Weights of a small GPT-style language model, trained from scratch on English Wikipedia: MLP 704 SwiGLU, no biases in attention or MLP.
MLP neurons of a small language model. Each row is named by its layer, matrix (gate and up: input weights) and neuron, and shows model dimensions 128-255. Each number is 200 + 40 x the weight over its row's rms, rounded and kept within 0 to 999. A neuron's up and down rows have the sign that makes its largest values positive.
After each neuron's rows, "fires after" lists the tokens most often just before its 100 highest values on Wikipedia text that the model never trained on.

L2.gate247,219,167,144,232,253,243,190,196,181,211,208,176,178,183,163,213,181,225,118,122,232,231,268,197,190,187,203,260,176,203,118,215,281,180,218,164,184,194,204,186,231,174,152,261,218,180,233,204,208,180,235,174,312,137,151,217,196,251,241,210,166,225,200,285,209,164,143,199,214,170,201,239,313,146,253,219,232,218,133,181,198,195,224,202,129,170,136,249,178,252,183,209,259,173,159,166,183,202,197,194,171,230,173,224,160,161,215,200,203,261,167,104,210,140,215,127,198,116,182,206,156,243,263,273,185,194,278,241
L2.up247,211,212,228,229,189,195,148,221,218,191,159,190,268,184,162,227,216,256,197,190,156,180,219,135,229,217,210,242,211,203,178,168,210,233,235,218,233,253,249,148,243,203,230,261,158,144,124,182,158,246,160,207,196,190,162,118,189,191,197,195,152,183,227,216,243,157,146,200,172,218,276,237,196,200,202,181,213,174,204,164,126,225,252,115,229,255,204,243,114,155,255,193,254,220,237,146,177,144,179,195,209,169,97,187,224,217,228,159,239,212,198,199,198,185,152,150,185,245,194,141,195,221,226,207,223,242,211,217
fires after: "ib", " m", "ific", "att", "b", "ip"

L2.gate165,103,232,239,271,174,194,252,185,204,277,219,198,258,217,207,169,231,218,193,217,168,152,135,257,139,176,273,200,220,199,241,221,195,268,123,253,197,239,198,245,190,147,103,185,176,201,218,244,176,217,212,262,226,286,217,160,262,163,175,194,226,172,173,178,146,236,199,250,184,207,216,214,198,238,211,141,221,129,153,147,237,229,183,162,192,203,227,212,206,173,211,168,180,238,179,251,245,196,184,241,143,225,229,166,230,182,225,164,118,165,163,258,255,181,206,177,183,209,217,146,230,233,213,188,171,265,227,123
L2.up165,273,197,219,251,185,127,174,153,170,231,184,169,237,238,103,230,178,225,111,221,220,134,200,138,133,199,219,187,234,204,170,194,184,185,169,282,254,170,210,245,253,264,172,156,171,163,265,220,173,243,284,172,109,267,172,172,225,195,160,198,196,201,167,205,146,225,224,203,173,278,229,282,227,186,178,243,194,196,160,187,183,169,151,221,171,270,252,152,145,163,191,141,218,168,246,224,190,230,249,224,192,165,253,203,231,157,196,196,93,182,173,192,201,188,203,263,183,190,232,152,225,164,246,201,232,206,121,199
fires after: " s", "N", " S", "overn", "ol", "u"

L2.gate128,171,211,179,185,129,163,134,155,271,161,165,238,206,161,168,196,229,220,241,128,198,228,196,182,217,188,180,232,212,234,166,226,209,157,208,172,151,161,171,238,207,156,170,165,226,207,119,180,301,261,218,188,204,250,170,204,226,198,197,182,172,189,241,142,230,243,226,211,176,178,182,181,238,209,105,175,143,203,173,190,264,223,199,213,160,169,178,190,244,275,160,190,164,227,126,218,173,224,214,180,230,148,184,190,266,270,190,215,152,217,214,194,191,235,174,210,234,145,272,198,309,206,198,239,112,261,179,193
L2.up128,180,222,222,140,238,273,191,160,213,244,201,184,205,113,247,201,223,188,222,239,189,211,202,173,205,182,254,148,157,199,177,210,197,206,226,277,190,201,227,105,182,134,214,127,268,176,190,149,227,156,198,234,233,229,178,176,185,225,181,260,196,230,108,239,250,259,180,247,208,142,148,243,201,210,243,191,247,221,140,261,159,233,232,222,149,179,205,109,221,265,244,204,186,283,225,203,279,194,131,194,210,180,166,190,192,245,154,256,205,223,247,246,167,220,240,195,178,168,167,148,178,155,180,220,200,278,114,236
fires after: " O", " Y", "en", "eb", "end"

L2.gate524,227,237,214,149,275,195,338,224,160,239,232,231,158,215,191,134,110,229,221,225,145,268,225,153,168,140,212,209,233,219,218,173,170,226,178,284,307,164,209,222,229,173,180,185,227,165,204,217,182,134,229,204,185,205,187,220,222,201,276,204,179,247,183,246,151,241,176,258,245,199,201,232,168,202,148,131,278,180,247,189,199,173,190,187,187,237,172,144,228,224,284,246,195,250,159,204,212,135,196,161,128,265,218,208,158,205,194,200,269,223,196,250,143,248,242,161,205,296,188,215,195,269,147,307,202,177,195,166
L2.up524,289,249,195,209,242,155,178,214,251,197,320,274,205,228,258,171,211,218,274,187,221,143,210,270,185,189,177,182,194,232,285,102,141,198,124,226,202,122,204,192,236,254,155,151,234,247,249,204,134,191,241,220,184,196,180,240,205,271,208,175,171,245,241,171,222,202,160,237,248,176,264,159,213,122,241,213,207,209,193,175,185,170,177,278,170,190,201,163,186,227,147,242,184,280,172,205,206,222,196,189,173,236,231,213,219,210,274,214,249,221,193,191,255,264,239,238,138,186,191,164,182,195,182,153,211,254,216,193
fires after: " A", " U", "S", "ven"

L2.gate380,185,189,131,268,210,241,204,228,187,170,160,250,193,245,233,141,161,242,196,234,181,268,207,198,237,220,169,161,176,248,138,161,223,270,90,207,182,265,255,160,211,214,210,224,160,190,192,231,138,197,213,167,175,241,115,179,236,220,105,164,177,230,102,178,267,209,191,224,260,224,176,252,219,237,177,211,188,194,243,161,200,317,169,186,206,166,137,209,172,209,220,235,161,273,221,242,211,191,217,190,120,161,247,149,188,245,188,206,214,175,204,199,131,237,225,303,187,216,183,218,156,169,191,181,122,156,275,160
L2.up380,184,208,210,254,199,234,279,208,175,271,235,290,220,190,222,201,166,207,175,174,235,263,159,205,229,210,150,187,88,164,171,170,240,211,130,198,239,201,254,177,195,193,203,208,235,221,161,147,218,195,236,184,151,246,153,180,268,156,143,186,248,191,194,194,242,216,161,240,227,184,186,201,233,171,215,170,203,216,182,99,188,217,264,162,255,258,197,282,243,207,176,200,169,149,258,249,270,229,119,277,226,200,255,199,146,250,189,199,196,122,170,226,169,252,196,166,170,206,193,181,129,136,187,188,158,229,188,197
fires after: " ", " 0", " c", "o", " d", " |"

L2.gate551,170,275,198,203,224,264,207,184,240,161,214,212,213,216,173,191,233,142,189,238,187,180,135,240,217,212,255,225,247,233,183,176,178,191,185,186,193,168,245,234,181,192,185,172,253,140,215,137,219,259,236,172,220,156,171,257,183,214,198,226,230,199,247,100,216,256,181,229,187,166,150,234,222,175,163,160,161,230,247,256,147,200,200,202,187,219,183,209,214,184,181,165,190,153,249,153,187,233,239,299,205,281,244,270,178,198,181,207,196,147,187,183,175,162,193,170,191,168,164,228,263,260,203,173,143,205,241,190
L2.up551,200,218,198,195,199,208,229,271,181,275,171,269,178,179,157,190,167,210,149,190,250,231,213,230,215,193,132,252,166,171,197,234,201,137,219,150,231,151,223,252,161,165,196,212,234,195,204,219,162,185,197,239,232,206,224,128,260,216,187,231,199,208,184,219,262,272,175,174,233,293,197,188,249,233,169,137,253,220,243,266,201,235,240,232,74,179,205,162,222,176,184,219,223,200,197,214,243,209,179,266,95,219,131,194,253,165,211,164,107,169,186,307,257,229,209,196,248,243,152,215,149,256,152,145,195,142,185,218
fires after: "on", "an", "ov", "reat", "er"

L2.gate644,213,167,187,168,163,218,176,169,172,186,226,227,209,224,155,131,181,234,228,189,283,181,234,178,184,190,229,187,255,250,154,209,195,184,199,175,242,140,191,238,181,191,202,181,136,169,229,328,230,198,120,130,238,170,199,177,124,183,199,178,251,256,243,230,250,206,259,234,173,224,169,151,246,169,150,205,163,301,228,128,171,179,259,172,246,166,288,249,194,156,191,211,222,198,175,216,225,220,200,199,207,157,164,183,161,196,172,259,194,163,294,180,286,193,256,240,229,168,237,197,174,202,208,236,179,249,202,151
L2.up644,211,242,216,148,150,211,139,201,167,200,135,251,214,185,234,138,227,244,155,184,196,163,246,221,145,184,157,209,175,205,193,134,165,193,166,181,254,241,194,220,228,170,203,276,147,228,167,252,198,221,212,172,166,198,221,172,195,236,269,250,196,246,155,170,294,218,225,298,194,184,151,228,184,130,140,298,131,224,208,203,183,266,224,272,181,218,218,134,254,97,161,185,129,201,161,210,221,189,230,203,155,224,235,214,222,205,215,234,231,255,192,203,192,198,226,254,248,188,232,155,277,204,168,134,186,252,215,148
fires after: " G", "ri", "end", "ent", "av", "erman"

L2.gate117,147,230,147,156,212,186,240,156,283,144,154,159,155,227,234,298,223,197,232,164,206,250,204,221,183,214,254,128,111,257,206,204,184,150,153,143,178,297,192,164,192,231,216,195,206,197,188,187,201,215,132,205,130,186,170,254,177,164,109,251,161,185,187,196,172,186,233,141,167,201,188,152,201,227,200,198,217,173,233,151,273,184,127,144,172,147,210,157,224,173,158,207,234,140,229,191,178,237,218,191,180,133,134,223,149,231,199,149,147,269,181,214,210,167,204,170,197,219,227,183,231,172,256,153,237,263,132,169
L2.up117,141,177,142,206,170,154,265,218,158,161,189,101,238,234,251,196,188,229,237,169,176,169,178,159,172,206,271,222,172,252,215,225,225,175,183,229,201,191,196,194,230,195,203,129,195,205,207,178,232,219,214,219,205,162,237,173,218,198,168,187,140,191,251,185,234,283,217,190,170,221,182,143,193,218,193,132,160,192,224,159,260,150,261,184,173,177,268,218,201,172,236,244,197,184,267,179,193,197,225,256,209,233,214,204,274,187,179,243,190,157,213,204,164,250,275,175,142,240,281,196,197,234,97,267,144,262,204,214
fires after: " L", " l", "ov", ")"

L2.gate500,193,232,224,137,187,204,163,257,164,220,204,182,215,169,187,176,190,157,128,192,206,260,174,152,170,176,227,205,216,106,174,184,249,247,175,175,235,262,149,281,229,187,257,287,203,169,192,228,178,271,298,207,240,204,208,177,158,236,193,246,197,235,277,175,144,196,262,142,236,148,143,172,211,145,251,210,200,167,189,178,215,203,134,265,200,151,111,295,211,205,242,248,195,193,128,235,146,85,200,245,204,176,208,171,176,192,210,218,200,216,265,224,208,236,230,221,203,295,203,177,283,233,195,203,195,224,206,213
L2.up500,223,162,211,179,144,143,251,241,257,159,236,152,198,166,93,204,156,231,248,188,215,142,212,194,204,217,156,250,154,137,202,162,201,218,140,187,175,204,214,144,228,193,240,202,202,202,224,234,181,191,114,244,215,218,152,110,169,172,168,270,181,152,169,207,245,185,205,172,179,181,220,250,260,259,178,220,275,176,264,232,294,216,144,214,150,246,243,161,165,206,145,248,125,202,223,174,81,157,213,153,201,193,223,162,192,202,136,180,241,173,238,225,201,134,209,204,153,189,222,229,232,195,223,134,194,210,206,247
fires after: " the", " w", " g", " act", " res", "av"

L2.gate626,283,191,228,177,242,181,219,127,167,259,116,166,281,215,247,231,200,159,184,175,259,124,230,197,188,246,253,253,234,218,195,278,172,225,160,249,232,171,294,147,197,133,211,181,267,195,183,150,269,249,150,248,239,176,226,191,135,93,117,154,171,228,132,187,149,198,216,254,169,257,138,224,204,213,196,172,195,174,207,198,237,224,238,230,227,178,219,191,228,218,221,116,227,242,147,177,209,147,297,207,200,229,163,236,228,194,205,225,288,159,166,190,267,212,170,163,182,196,161,236,172,201,215,203,273,238,124,206
L2.up626,228,208,170,210,218,164,155,147,144,190,232,219,192,143,171,121,185,225,156,257,178,166,288,153,248,216,162,207,206,214,164,207,231,151,257,184,265,174,247,176,145,191,230,179,125,174,138,141,254,217,227,177,261,238,228,231,226,221,153,233,196,138,220,267,204,195,206,184,217,175,186,181,189,167,239,192,164,222,138,128,232,214,225,164,140,177,266,265,231,165,199,237,210,217,212,227,174,201,259,228,216,218,161,156,246,226,215,186,248,208,200,151,340,160,221,167,129,214,184,209,245,156,223,208,177,241,168,208
fires after: " con", " 19", "ou", " Con", " In", "in"

L2.gate157,222,224,196,141,233,292,232,159,172,143,191,183,180,155,191,180,262,217,194,200,167,120,214,188,166,230,150,298,262,236,240,220,191,228,247,204,187,181,241,190,169,172,198,210,137,244,214,194,184,197,202,175,167,161,191,160,241,179,206,209,213,280,216,168,216,220,227,159,203,183,189,125,247,247,205,237,181,179,157,168,263,127,201,248,202,177,271,143,191,280,253,161,258,156,152,224,246,265,169,220,220,196,208,245,225,219,215,223,198,245,180,162,159,186,202,247,200,206,237,193,200,283,237,187,157,170,128,236
L2.up157,193,206,202,212,235,272,218,148,172,190,221,181,204,148,186,228,244,228,207,235,252,245,272,201,242,219,81,252,180,157,154,197,224,221,217,249,224,208,241,223,214,178,156,237,104,157,225,216,220,230,167,145,233,213,218,244,249,189,229,182,208,230,181,213,206,177,330,160,210,167,234,180,202,151,192,305,177,227,182,147,285,167,175,262,233,239,207,183,209,248,196,218,193,159,82,157,190,194,184,255,241,205,229,141,215,241,259,173,123,165,127,207,176,167,151,184,193,198,185,136,184,215,190,210,186,124,260,259
fires after: " E", "m", "rans", " im", " en"

L2.gate65,108,218,225,187,256,197,218,222,131,221,229,182,190,225,213,148,184,197,221,211,248,134,179,135,225,213,210,181,176,172,214,172,140,207,227,229,228,220,174,180,232,262,228,224,206,220,63,233,199,215,212,216,304,109,216,196,171,214,143,171,140,235,151,264,186,205,169,184,177,172,226,208,233,164,181,202,187,217,183,175,271,212,232,157,190,171,287,231,208,251,290,147,195,212,170,160,222,214,205,213,241,223,154,257,205,194,149,228,204,183,244,218,155,231,239,156,178,176,139,125,186,250,189,148,98,141,210,169
L2.up65,159,197,216,207,253,226,223,167,288,186,237,213,194,200,180,258,193,247,165,164,155,220,197,270,118,257,197,171,234,149,204,211,266,222,240,210,219,243,196,237,209,160,191,213,145,266,150,158,136,176,224,226,256,252,214,181,189,197,241,140,181,142,275,190,207,242,304,265,186,172,144,200,209,168,193,193,161,236,246,256,164,143,247,188,252,164,232,180,231,243,184,148,196,151,135,147,152,225,190,166,179,202,263,213,165,158,225,187,218,167,201,238,236,238,214,180,223,100,143,273,188,188,172,159,191,243,176,190
fires after: " M", " S", "ag", "use", "end"

L2.gate650,211,163,261,116,221,188,223,198,186,115,235,140,170,161,176,140,142,211,199,253,226,225,189,195,145,164,219,297,170,131,204,174,190,192,236,228,251,279,152,225,243,222,280,199,179,151,208,206,199,225,197,184,180,179,110,150,138,162,152,169,220,224,250,91,159,164,236,183,172,151,182,206,180,192,170,221,199,227,270,131,201,259,176,208,162,212,230,128,205,231,164,235,213,240,206,245,81,227,209,224,219,182,194,175,186,177,276,169,200,247,214,228,154,192,180,170,195,234,123,150,198,130,223,238,159,191,175,169
L2.up650,203,210,244,231,267,248,193,226,188,158,307,219,187,109,190,169,203,235,169,214,248,127,194,280,202,155,210,201,170,196,263,196,165,164,217,128,276,237,193,221,159,195,224,220,192,157,174,162,143,167,247,279,211,100,152,193,211,198,229,110,233,216,208,139,166,229,204,149,228,166,201,191,201,183,247,208,224,240,228,191,186,264,89,260,245,213,240,156,151,157,163,210,239,181,233,183,214,181,229,215,209,273,185,194,157,147,187,162,164,175,152,215,156,263,129,240,197,231,190,189,157,214,231,172,204,181,173,160
fires after: " The", " comp", " w", " al", " n", " It"

L2.gate453,262,187,151,215,258,191,207,240,264,163,209,134,227,157,168,190,246,187,191,234,248,166,202,205,147,205,180,194,143,218,202,250,271,165,183,151,234,242,163,258,170,223,208,235,136,170,220,225,181,159,193,96,261,205,314,96,150,246,156,202,205,246,196,233,175,306,198,207,232,235,171,218,201,211,171,170,156,231,229,205,171,153,184,162,242,205,217,220,149,110,297,276,204,215,164,156,169,144,114,268,263,216,218,213,236,212,239,210,67,192,258,230,254,196,185,190,283,202,221,168,187,200,228,265,259,240,155,184
L2.up453,238,189,182,219,181,165,192,243,306,213,167,181,190,193,197,135,260,91,138,178,222,177,182,196,190,239,224,218,146,189,209,192,225,224,166,200,266,157,199,208,175,223,207,248,194,174,190,163,241,145,236,213,246,169,251,188,127,183,163,245,213,183,192,197,165,173,207,265,198,208,229,215,212,248,169,97,197,247,223,163,178,202,225,178,260,221,196,182,163,263,142,270,196,193,127,176,207,129,227,174,193,239,144,194,223,275,199,171,213,174,235,237,226,199,136,260,212,227,187,176,163,208,203,222,267,205,167,200
fires after: " Th", " the", " wh", "t", "O"

L2.gate473,200,231,225,211,216,155,152,148,196,154,314,158,177,181,188,202,118,210,182,165,223,184,185,168,171,254,236,152,187,159,229,220,153,181,201,192,243,224,78,167,108,177,220,235,162,189,154,193,194,170,226,218,175,189,246,193,228,163,187,182,202,201,208,189,182,275,255,227,264,199,186,285,186,182,124,189,185,209,195,187,261,229,208,208,215,95,234,150,206,148,170,174,151,229,119,232,218,158,177,232,176,261,202,184,150,206,157,216,248,183,223,264,191,220,138,233,231,164,147,174,290,168,280,227,244,190,199,168
L2.up473,196,238,221,205,145,153,243,218,211,196,159,220,184,168,234,204,144,78,122,222,149,208,190,215,227,168,180,192,221,272,151,188,278,149,221,232,213,185,114,180,246,184,178,178,171,230,186,251,182,158,183,229,298,247,200,239,226,249,231,144,190,135,213,203,226,168,220,149,205,198,208,166,192,247,191,212,223,113,103,155,187,188,194,221,204,174,219,160,136,221,232,207,207,209,229,176,188,259,223,157,157,110,75,174,187,268,244,181,159,156,229,120,198,154,222,314,170,240,224,197,232,276,150,172,186,244,276,160
fires after: " to", " had", " by", " A", " have", " who"

L2.gate622,177,182,193,258,173,194,153,181,141,211,287,202,218,179,162,173,102,216,271,218,174,200,213,143,127,239,237,269,271,153,189,230,171,235,191,264,222,227,128,149,197,163,189,258,182,252,114,195,151,197,215,124,207,240,155,166,147,179,138,194,144,228,190,147,142,300,133,221,243,184,255,204,192,222,206,231,143,229,221,230,268,248,213,213,166,246,202,220,124,261,150,181,201,222,188,200,146,219,182,207,220,189,261,166,233,214,200,249,138,237,151,221,210,203,191,172,178,208,201,137,188,206,204,193,175,201,109,212
L2.up622,207,165,204,158,226,251,224,139,172,165,187,229,166,233,189,133,233,228,283,215,99,213,191,200,199,210,228,197,183,154,223,236,201,197,217,232,186,253,184,209,214,202,191,161,107,126,179,215,177,224,212,190,151,167,240,192,254,187,224,211,146,196,277,192,223,186,278,190,198,203,224,205,153,196,192,182,277,216,205,180,204,172,287,221,189,232,202,168,225,165,153,156,265,131,150,188,143,222,180,246,221,252,181,262,176,219,218,184,91,166,214,249,285,152,233,254,272,242,229,178,165,248,186,188,224,203,77,173
fires after: " t", " T", "od", "ak", " se", " com"

L2.gate654,236,181,211,226,220,131,151,214,227,167,237,186,192,198,210,214,146,179,144,267,175,207,173,170,175,234,213,172,218,179,168,184,222,221,202,185,168,189,190,240,204,180,209,212,282,211,200,179,237,210,201,179,135,181,169,129,165,205,157,172,166,199,228,183,209,169,208,223,183,183,261,226,179,175,126,248,199,166,176,195,149,155,200,179,109,248,214,109,273,230,204,182,177,180,304,238,196,301,166,163,285,241,200,203,195,182,199,181,315,194,194,149,229,188,206,216,169,137,189,197,179,217,229,177,231,259,208,160
L2.up654,196,236,230,189,223,223,221,249,185,224,222,177,243,178,155,170,267,159,195,164,210,201,255,140,253,190,213,151,172,211,161,233,245,247,263,204,182,227,178,211,196,250,228,230,197,180,171,231,117,224,158,253,166,225,196,242,233,233,204,260,325,231,221,217,180,141,210,251,178,209,212,201,187,156,252,216,263,254,207,220,203,246,241,192,202,178,160,285,188,186,130,196,225,239,230,236,230,124,199,145,239,251,211,231,170,252,254,163,174,253,220,212,148,148,191,147,159,125,197,215,190,163,214,203,237,192,193,249
fires after: "en", "ouse", "ul", " h", "ig"

L2.gate74,210,170,162,260,178,174,276,226,172,191,250,155,160,163,133,243,227,238,183,195,180,184,199,209,172,197,196,207,216,169,148,200,200,220,233,230,174,209,198,182,221,235,209,192,264,235,209,158,187,212,185,209,177,124,163,170,214,187,110,240,206,231,200,199,177,267,271,181,166,236,218,142,213,149,203,282,215,202,195,246,168,270,139,211,180,195,194,230,158,210,163,204,176,208,178,225,145,71,174,253,218,189,169,214,138,216,204,212,167,141,206,176,185,250,192,141,185,168,199,118,218,190,210,195,256,184,129,250
L2.up74,197,138,198,200,219,178,226,122,141,190,215,203,235,242,162,217,189,239,190,204,220,160,148,172,185,223,190,156,208,180,156,145,171,182,209,198,162,209,252,196,283,197,216,185,242,214,274,168,209,261,227,223,244,163,242,223,175,183,207,185,310,228,116,184,227,229,192,213,175,216,158,181,206,190,217,224,222,250,163,217,169,251,214,139,231,136,201,222,205,205,166,192,171,193,266,162,193,248,210,199,121,282,137,277,234,199,127,181,167,166,197,150,202,198,220,157,183,214,155,117,227,214,145,187,186,230,186,238
fires after: " rec", " the", " w", " Fran"

L2.gate480,174,198,250,154,233,166,207,158,174,209,149,210,171,210,207,179,197,221,241,236,232,145,116,133,146,171,219,173,216,239,230,225,174,231,192,257,212,213,105,168,279,167,173,189,121,201,152,214,146,211,238,156,218,194,199,153,224,273,220,238,176,211,165,201,250,158,189,197,242,158,149,193,165,206,228,123,170,197,155,193,235,255,253,134,179,184,281,135,205,165,163,224,223,274,141,126,237,167,145,150,177,164,171,210,254,200,211,144,194,281,217,253,164,212,224,164,195,164,170,173,268,228,273,205,182,186,94,221
L2.up480,153,151,190,240,230,214,197,207,196,201,185,177,261,196,250,221,219,196,172,230,202,222,217,189,158,239,242,258,224,215,182,219,178,167,188,190,224,233,118,174,185,199,150,126,125,265,161,197,185,225,232,165,205,161,173,215,213,184,182,163,193,135,195,155,244,117,152,183,215,193,220,224,145,264,217,195,228,147,78,233,225,243,267,258,123,149,174,205,225,227,167,210,207,216,220,206,243,175,170,176,222,247,164,179,173,213,173,260,163,192,197,108,215,242,186,203,238,209,271,190,218,192,184,180,208,322,165,252
fires after: " O", " m", "00", " B", " c", " 200"

L2.gate208,247,210,208,199,233,241,224,215,293,149,227,228,217,221,299,191,191,261,156,261,302,192,195,200,166,248,225,145,241,239,187,226,171,209,241,238,237,234,234,210,233,218,193,158,165,164,190,168,253,190,196,259,240,198,181,204,149,287,149,197,168,203,194,253,268,247,206,215,276,206,212,199,208,221,213,199,230,209,125,208,229,187,127,166,207,180,199,220,260,283,243,186,210,200,213,133,149,135,190,160,237,195,198,170,146,244,239,160,185,174,173,176,224,146,161,216,198,200,199,230,188,212,268,157,233,181,255,206
L2.up208,195,183,181,163,165,189,203,172,231,177,226,192,125,144,248,287,190,248,193,206,185,156,218,220,168,212,180,183,228,203,172,219,179,181,270,197,142,227,209,206,193,185,177,237,161,191,150,232,218,246,269,211,236,263,207,197,194,309,154,208,231,217,139,141,222,186,191,115,146,210,238,223,138,191,175,166,206,241,202,149,187,248,160,145,216,224,249,150,180,232,242,184,109,223,247,175,189,144,163,186,195,260,201,188,194,251,76,150,139,197,194,189,227,183,153,232,166,135,213,185,149,155,165,212,222,238,236,216
fires after: "O", " H", "ie", "F", " O", "ist"

L2.gate78,122,223,200,241,240,127,164,229,182,190,164,211,192,118,251,151,187,203,159,154,215,155,212,213,235,204,207,198,184,160,224,137,176,180,133,226,190,215,220,134,194,191,212,174,234,230,253,192,205,208,103,163,199,173,214,124,214,221,202,215,280,223,233,229,259,136,189,191,253,204,140,213,114,224,208,198,248,238,269,223,254,181,165,306,228,165,224,176,266,201,229,197,187,245,192,179,195,243,159,225,171,224,155,194,162,222,168,209,217,171,214,224,261,223,236,163,181,190,225,224,122,215,174,194,221,174,201,276
L2.up78,182,221,112,171,176,218,202,182,217,189,175,156,208,214,249,164,198,155,231,196,197,167,223,230,253,175,162,207,193,203,174,181,150,161,175,248,122,205,177,228,196,196,129,206,233,238,215,154,206,185,192,79,206,230,206,123,253,219,282,212,187,202,229,125,244,187,204,210,173,184,220,237,154,252,138,195,232,239,302,253,242,210,218,215,209,176,190,231,163,248,119,189,171,217,180,216,177,264,191,179,285,136,235,286,193,219,199,216,236,247,179,171,145,190,190,212,206,221,194,192,216,243,144,194,174,98,155,252
fires after: "et", " v", "re", "ru", " rec"

L2.gate156,182,132,212,185,194,245,226,210,250,243,181,147,201,207,160,181,188,148,132,254,123,217,223,139,225,203,211,192,295,222,253,176,166,178,164,258,180,209,200,158,224,233,171,115,208,119,181,240,211,198,182,182,228,188,214,190,177,329,277,182,158,194,195,139,203,194,227,165,215,203,250,225,189,227,219,208,199,264,180,177,244,143,209,260,212,158,185,177,241,303,259,220,225,223,176,189,212,221,206,248,245,160,198,219,213,217,236,191,257,146,201,163,154,203,235,193,189,220,146,183,156,156,227,270,176,118,173,133
L2.up156,205,198,225,232,208,231,257,230,120,177,175,182,285,236,141,192,170,176,127,264,73,285,186,217,149,274,237,153,273,190,210,189,149,203,217,236,214,187,172,236,216,210,237,151,213,273,182,226,157,180,171,177,231,160,214,187,213,263,178,193,138,220,186,146,217,177,260,208,121,187,234,170,174,147,238,179,199,233,147,224,206,172,203,196,254,183,187,183,178,190,290,219,209,218,206,256,186,142,159,240,162,178,151,199,145,247,168,221,166,190,185,195,197,253,293,166,188,283,131,127,159,169,199,313,160,116,176,201
fires after: "O", " o", " O", " m", " N"